Weights of a small GPT-style language model, trained from scratch on English Wikipedia: rotary positions.
MLP neurons of a small language model. Each row is named by its layer, matrix (up: input weights) and neuron, and shows model dimensions 96-351. Each number is 500 + 50 x the weight over its row's rms, rounded and kept within 0 to 999. Numbers have three digits each.
Before each neuron's rows, "fires on" lists the tokens most often at its 100 highest values on Wikipedia text that the model never trained on. A number after a token or word is its count.

fires on: " has" 23, " that" 8, " have" 7, " ex" 6, "on" 5, " who" 5
L9.up28:462599588475600412466487468531557640552498675559474539549453467455407418540503528547462621509485457488494416435454473477466471469475507578513477429470590483461544516544471463510501561517444538477561482529521462490496462521533503490499534539557495483542503501481529514643544518585515498455514581505534469435542380553556512510461606420359491458532465465494436489463546559471417583473483562556486582431475554522484605592530535507551439461536532510524547473554598474404443483450468417544497476545477461533544509510577561480399420572516534504467524505483483472529472464564447519476454455485525409523541501422448493475492520447577464623440589530499392550533567435469486496526427464489527509547569431487559422460468506509574577520464557553509475485483602539514432412556466490

fires on: " " 58, "202" 13, "201" 8, "." 7, " (" 4
L7.up1106:455486417505574499416486482527455534403464533525525406530507585400483628526427575558457563494418414583575619551487514549415465549458539540466425430455535511523498527491573523542583536514540457525462538577513466485487517536493481461482467478465501472511521531507482535503522520552575462612520563400527518460376440425530409566542480481484602624429570531498517548515521541478521483621568562476499472518379586523453540462578522548510482507544600611482555566489478528484476439486467525432396519504534480529533536464507538511471576552581544604440471476531449462496454511550489585487480385448582547625559489471447415504568569503498444444468520553509587614451441541544543501550518488519437521546543513479520572498511479438498491445590534454557485490520452513494488427473514502

fires on: " to" 19, "," 16, "al" 11, "%" 6, "ult" 6
L7.up731:526463454466495553509464535545585549467516390413532458557465476483545473548526475415371450547373510511558624495570497469534491554439442542428537509607473543519453428562471501489436531463506499581483529503606396580395476441490405495550619502502534445528494531512492654543465509540418480495525504502614500544494539436551477511459465479489565446519430471473484600479473525583470565589512418508560469589480540479519553564504506592506517483451518520453488572462525481456538481495538483511425527494515555514524453530460477543432519505513466475577449494599503586512443427474522484483425475585484482568461530535539582528508442481469439444456512508559485531578452489510504603478469491501501463465447524594510560499588519475605445479560553465476437538473465508493509556375580492

fires on: " in" 63, ".\n\n" 12, " the" 8
L7.up1171:550540437514548572599502492454455601499594459473529455583467559461439480553435508502427550458574506486548512429416527519449452546451488467490550468566472418484495498471450451441489558515546498553421413531535516520501503542466500534496502576578523400456584447445530414539442510458535506542513568550524538491524453484480509525526463508483596571426553492402443550604572457489456515563584397527527426560486673397490473411551536495444505481555541572474428518517468540530508579492474436418431552542483481397506539455513572549431487469560500553536514505468506488447485487542494482489486462475505496546497433484508497486502468489516576498464545505580460568482486497500526577533476543460412597575541435436514513589500429480516536509533416535519512463567515386547562490483547504

fires on: "i" 27, "d" 18, "ul" 9, "p" 8, "en" 6, "c" 5
L7.up602:495498470502541482516527521530475548494535493510518539515446492471490612524470397449461471525567490468551502431454439475508540490558512480487496490460490538548510481522454454638498445423463517627509450491520508551535478581487509483459443524521483523392397497544428470558527412542547463459507566500422543440548550463587540623470425529479501483546476471570471489590540506514415458411428523442490582581509584426457506420585526510589537501539532488547545574507498461491550478459403601514502526473493409504440510530604450533469467583527451576536414483508557331511495407493418492464504565544544477451460444614583414496508565407392454463534458454425450583493502464447519446488424564504468499472435524532479558495582515429497451477452448483496536435566527479474487481524555492

fires on: " as" 29, "." 19, ")." 15, ")" 15, "ced" 4
L3.up468:499586438490484451460440385504485498513517480379440516502401480509482637545517550534497489418503502478603568512477559502481569556524417471498527498470416447419496495475496471489517461611480426412563502494525404412515519477539548519457597491570487484515439503561554436528522357486467482463564552492565484478517432532521532477511410501485556563536535516529416552472489532462541444511508498388546561589480503487487452454479492451469443482512439499531342524528475499498463502446457441497485495516449499519543413486501510472501379459452519547546506567456529529543400455529602433495493546480475489547438531439514451450437546382514562459454491544565535459432532443453508544439519473434627494489543498536498475462433485520519474511551418548522537434487505490470435577632461456

fires on: " c" 29, " has" 8, "v" 7, "C" 5, "ac" 5, " have" 5
L7.up587:448514501440485579546519445395469503479519440477509445568480492522440489444397531497425550523425480469479482396450509509436567539471498545509439481417505534551522457513513543499611611514524548465515483548437496506488571550487475503496483336550459492526416458504522460423490531556501412500497603573389529451497449507499534453499531517508545514507442492524461547476547505526582509375501514529537538417498522535504427459473567616488596587589509522543546517510525525503485503482495474495476559598475496510493499537543569539500487539538448592514474473521570513553411471491500469477489409542504539469512458519508477575499479421539547497441589566518476610501507460398496516497465535378497549472491505451562449492519438468574539508591536526650617496456444569548464467462387545

fires on: " (" 80, "—" 15
L7.up1155:498512487552551449524466509508373395489440478570467424470578592443515512509427546454477561477523610455567533505570539550449445609414453480590456513387520561407526589417555448492454571520455485476460522550508598522516585574554511454447448467559467509553401596547486499402508541606475469564466512475517507516508551568539422461469425557507492480500490501455475568505471480477472409528529481550548503521461571556453470509617539478550557488534460530524526473510476546464382495558448527568407429524599539596531555572621530556462511546521491542398512519559475501467552466496484547547489550536467607558535452513407433539481508542496364573463419494518601517626588555462563495530553454509455516523504529434535515534584503515524442571544541573500526492491513422503544500491576491

fires on: " D" 71, " |" 19, " d" 6
L9.up1341:490477441519470502435445523483523411561466457462480598435475498490468544546569485576550524452447497505308393486573526537468493541446438472563562577474490521448547474506403411431450544543591528425563467498548472508492513560437465509556468606557503519492488555399516561541453480521587509452451455534471531453529566381510501509514501498582496455445548485451379491489561494508422577550565503563604440505461509490575547425469513523380466530536531548459530357543466465528494556561480445428436473482526526476504533522517429529439531579513476454462522604465466554520466540474484558513518520457553435524455441490591505557552500420497498584494421510482411494540489530395507490522496436586467504472472502540572594505460462401523520592549429490524500467527403523514511470495559487

fires on: "." 55, "on" 9, " of" 7, " following" 6, " two" 5, " three" 4
L3.up347:518525498566440457420386515573533607440548548483498489466505481485517445466453628543475539524555472563505541444530557522407461410468591509420507375449472486484488493523458412452572546569481454492517411536526446637396529398507468526450443460488569489527507533449488508463540482538553512544524610542498484582445538500441486540520491501500498416540492505496474515510463458475447482486515505566484559536532414472456564400496496469529470498562523566553499455487530523625565470551510499473565491552519404498520544458526598519485521422447467462569497495492496450447572522441440526533474510420554523470504548482414404441620481395567445530477495564525511494379547498514483494587457489507571477517512554471520520493463556481490524543520517542500483425446514506640474508479473526

fires on: " d" 25, "-" 10, " D" 9, " en" 9, " t" 7, " an" 5
L9.up1071:380490366551576541465492530444476514534623478562530498447489586485449516500546481522444539449503580487466513520520573492456543492473487569533461530399443437459535520527531514475489459604481523415541499451516486567530383619358494505482544497521551558460548501485494504566512532481480517402457536556554434504550597447478558441505483559447411488488433492590461483529578486472494459502551536443536565488482451523421425548528461493446471459511441552437511487561588487577543516484463543479458428418467508553473526488443468546457530501487460490484469574424487574524537515506488609597485473528465579575484456413500447515570560475525438513484500496572465510506535511576506515494498442543530495452568560561426465355440444473486454525456488525484497527575508520457559450488428467

fires on: " |\n" 61, " |" 14, "ograph" 6, " effect" 4
L3.up17:396497564571500525561457549496528559477520477529467551469580487402519464575519565460480544462613548461610473501457486424460508548429544495489527508434592565460515453545558430446520494545474494517483498436549453468419500398568639549502622475520450483524433501461471510454446522515589536456547445544439432473561493448391411551493495537428521460520515500521487487452537504503460459439574475514487504388480504454417426586459562406363551544497516431516577528490529502487382524420545499528469496491501454525631588483461540400527424509538493573402513459541483547541464503418454566512405437511525469483522519495528500496509528500447443547448565554488571401427515462553476539498484519499516510390489397565574495499478447532459498523509572554498497546496517494510552547430539472

fires on: " in" 25, " a" 11, " m" 6, "H" 4, " total" 4
L9.up1457:571610456564573494538505500589544553448576565498573507623515504457489471591492527485432430472571579524520424560509462563548534469453597550548507568565616484494570527479519547528492532517561443548491491541553581515502507408430507441492415392443548510549534487517482542542480518575473452499453482474478539484563493549556581496392480477587457564561489474382493440532508407460551470544602434407479594522448496473538444480527479585492484487447436569490531551574478456573440562550506436483434523437479479561559458495480440528479445446596556556499483472556538479546530513459472554472426432511502501614500449514540456485570550506576500549495577568583549598511443551492515579570455512470501486518435466522491565595532472489578507455536497511502521416495542436537512480404448444

fires on: "." 18, "l" 17, "c" 11, "on" 9, "let" 5
L9.up367:586580502486524528457512494492476599512488503464437550590456518384452445499466509594492484508572477428427535455508595488403488560456502466519579450518499435529573523580380518531503519587526500365517515561456429542408433445439467498459456597575509530534463569502497461450570507526555415497486520484525527489487532470524547566429537552459539574544499501574510493392512545530378467427504510516594432558570478482553516470489461545546510544431452550511551516451503522536497565508464566443486467482540554516423418453439446564544511490503521572483555494358453473494498566517395514456502466486526553475461440509546375481526489448504471533453524537456567383457517429464501548439567439540551543638610483530482574499471522460462437531563421490476547527497525481476521593525486541

fires on: "c" 28, " |" 23, "|" 4
L7.up393:446561593525533498471540507474613465480486430489477535464458467471397527586510412472435488450581516513463610445496538480605424485456510541501578434386486407498538539412472426540465496539517521494523421579523510453474504450513516489542484444488502574497363447499397466570522475514478500444538466515459572427475495517544555455435439541529531499483411490523457548509473413512482472451522527453559463529543607467485595456537467518525418471481530464477633531509407479470510532471457533529581471445534521526489436516519602477497522462532506589424444547455452540466501593427505548522564589582509561456504523467579448485491547435526476555542563461469559508515566541526505555448411522490520520547540523561599496544494561432354444546479522462534469386407457500427503467605513546

fires on: "ew" 15, "by" 13, "ly" 9, "ely" 7, "er" 4, "d" 4
L3.up1083:535504554458487562458504534628590401578547492561423448562444443474477525477512484500484516444508449524374511447515499562458442520494551526495413555530627466605501445475525494504437567517467465471602512532532498448410475601434435470482493525445496522509529477628532550353450521496542517548485524551469615575522493471419390544524434551605512497538495476540543578587413565514499366511485381568471465393601514528551474452446583611618549430545559436434443546452490521479492526479486589538531494564533480494491487459519475572493488568509536478535432570399524501488612509545473532420465530533465567488449514536471551553555443463536439495481486490468535560486494614534510589493499508463553481480500497467558565470551478486529618450547472472551528495466574444516508498511595518

fires on: "al" 14, "yl" 12, "an" 11, "re" 11, "," 10, "ann" 6
L7.up381:465466483490483570484414571563532595451501398429566575500522563490572553481474483375495561554460459500527460502530532508571546483381539421466457491494537529496412549439485573472518465532439479517510484468483564466447432443463434468468520401471536545518457582482504558533480527435432464541516540470528534527493405616528404447431568541546518436516564573504455520483480505506512464490539419502497510580499476494513401514635516496485511486438539465512552458436494474504561497399370435543467476447431434371454560470552525587446530490524462543532525516529503551521471513482576492482455435469493431530522473513589499507495496527566477409512493463552435486465503409397522518426454456469485535521549447543533505463527603510597461441534456488378527522515490408450353471509531566

fires on: " –" 18, " -" 12, "—" 11, " Th" 7, "th" 6, " not" 5
L7.up590:413531435566526574518506504478401484511557527457512491491503475567521507486436492461490440562487543494544517552412539577522567516474414420519452509575487468553469573473524495503509580511506509397468454429493485520446509554548538435544478578541498506410477555425533481516547595546575462552569345545549519572633539590510513436501449496479457379532456456472526481385489532409487417430501493523580361492421517486507401557497504445549504530487469525515630535497446528453514549502468533495491481520528582570470491417517535525475514563463468495405489537491519401487567572602450477490448496491528518525443436466450471492575463491561412481528495518470520524596538447568549614487497570435518457480478492488488532488484550442482484480630509502514477491540499513472455410452487457

fires on: ":" 31, "," 24, "—" 11, ";" 9, " role" 5, " (" 4
L3.up127:473458406545544452576532526542436442589477516483398520407496467494515498537427500460477456525563547535556492448510467539398460556497512492585602530526548439565492539541511390468508631465554577493487451470549484511440498498564435475550468477588516477477475517433438460439472505552459403411528547439593592560479565510579461531483439525570467572582528509423540488494460494460641496470460504533417487560482414507545386597564490557500508528531489493518518506528479485616476546548460540547367503499478412469468507436537509487595484469492469425481594522426453445398482575556500552523552540525483517492501448516496521505455554508500472637524499517520575455546556493516505470542538492435436550568589517513577495429600475476478467489495508521542495384547529454497433517486489504

fires on: "-" 68, " d" 8, " under" 5
L7.up673:460482411574560601546498458536567505489500644549599580522502404468547507581515514431455486517495550562471425480525523463435516485550410428459425498538466529439465552449510482523594608587562479448521492559389494467512523466521521499539475531491443517503514581521433511531491567457505527441428506516479500537552487548424499426571408488505538475531502516436447561488546382515430580488438419409487505503426483543561602494458477572536541504474554586521498448531522505423422466545492480452451507502512481448484518549490515498565532453509573546520556583568506398527462514535436536574616522411556496578488546533508514500566562435445532578451540538546548453500502445476452490508453427512531582435520424486572517548486427508470537540575551581530540530505510541492553505526577522

fires on: " \"" 48, "—" 11, ":" 8, " (" 7
L9.up355:537504447450600511511464478502503502399567520582476400479533472463513418619483490514466519558439482549566493613603457589424628504472467502608494461467564477399527529445472492553466523486481541468492404505510451524445475422513549495402467441477437449496534515450501510432575427601605536549504489477500423496484422547526434523412486537542422510485503456533427472531512463489541489422468549574495458502518536443451492529527490493483599515493408490547498483444444525421507539566491404585456411567490556549534593497528514578512599607473422488522480507527538464509518544505573459537439479637471485566476534540472542435526564491517400502465470493503466510539505458509557529388466595512496414503542529451487441502498504493414403572519495488398565396531414455530515489509486485

fires on: "." 79, "ention" 4
L2.up974:584667503538538486466479498493483531478581553468480532575422588469458506455392587517506521473549455445570422496537530548467466464491398550583534446381410607413554430478524507493446520515498444526507516555548440589463525520558475505504500502452480499460521477561532326460406543499486408519501554515472440524421478464434480395529474455493519509459488491556497433465523417404542458513546468519461495535459433493490506405471556472405317529498512500456474555520452475440531524469497541477494531531516450568512471422515463487573471544460511543503520542358440419578429457480539510554580437535481455458540517526489428481511479528509562469473490517574506471530484472485489504557486465452488537571455498452503502535545529641511484590512465531546542471468498575551522510493575495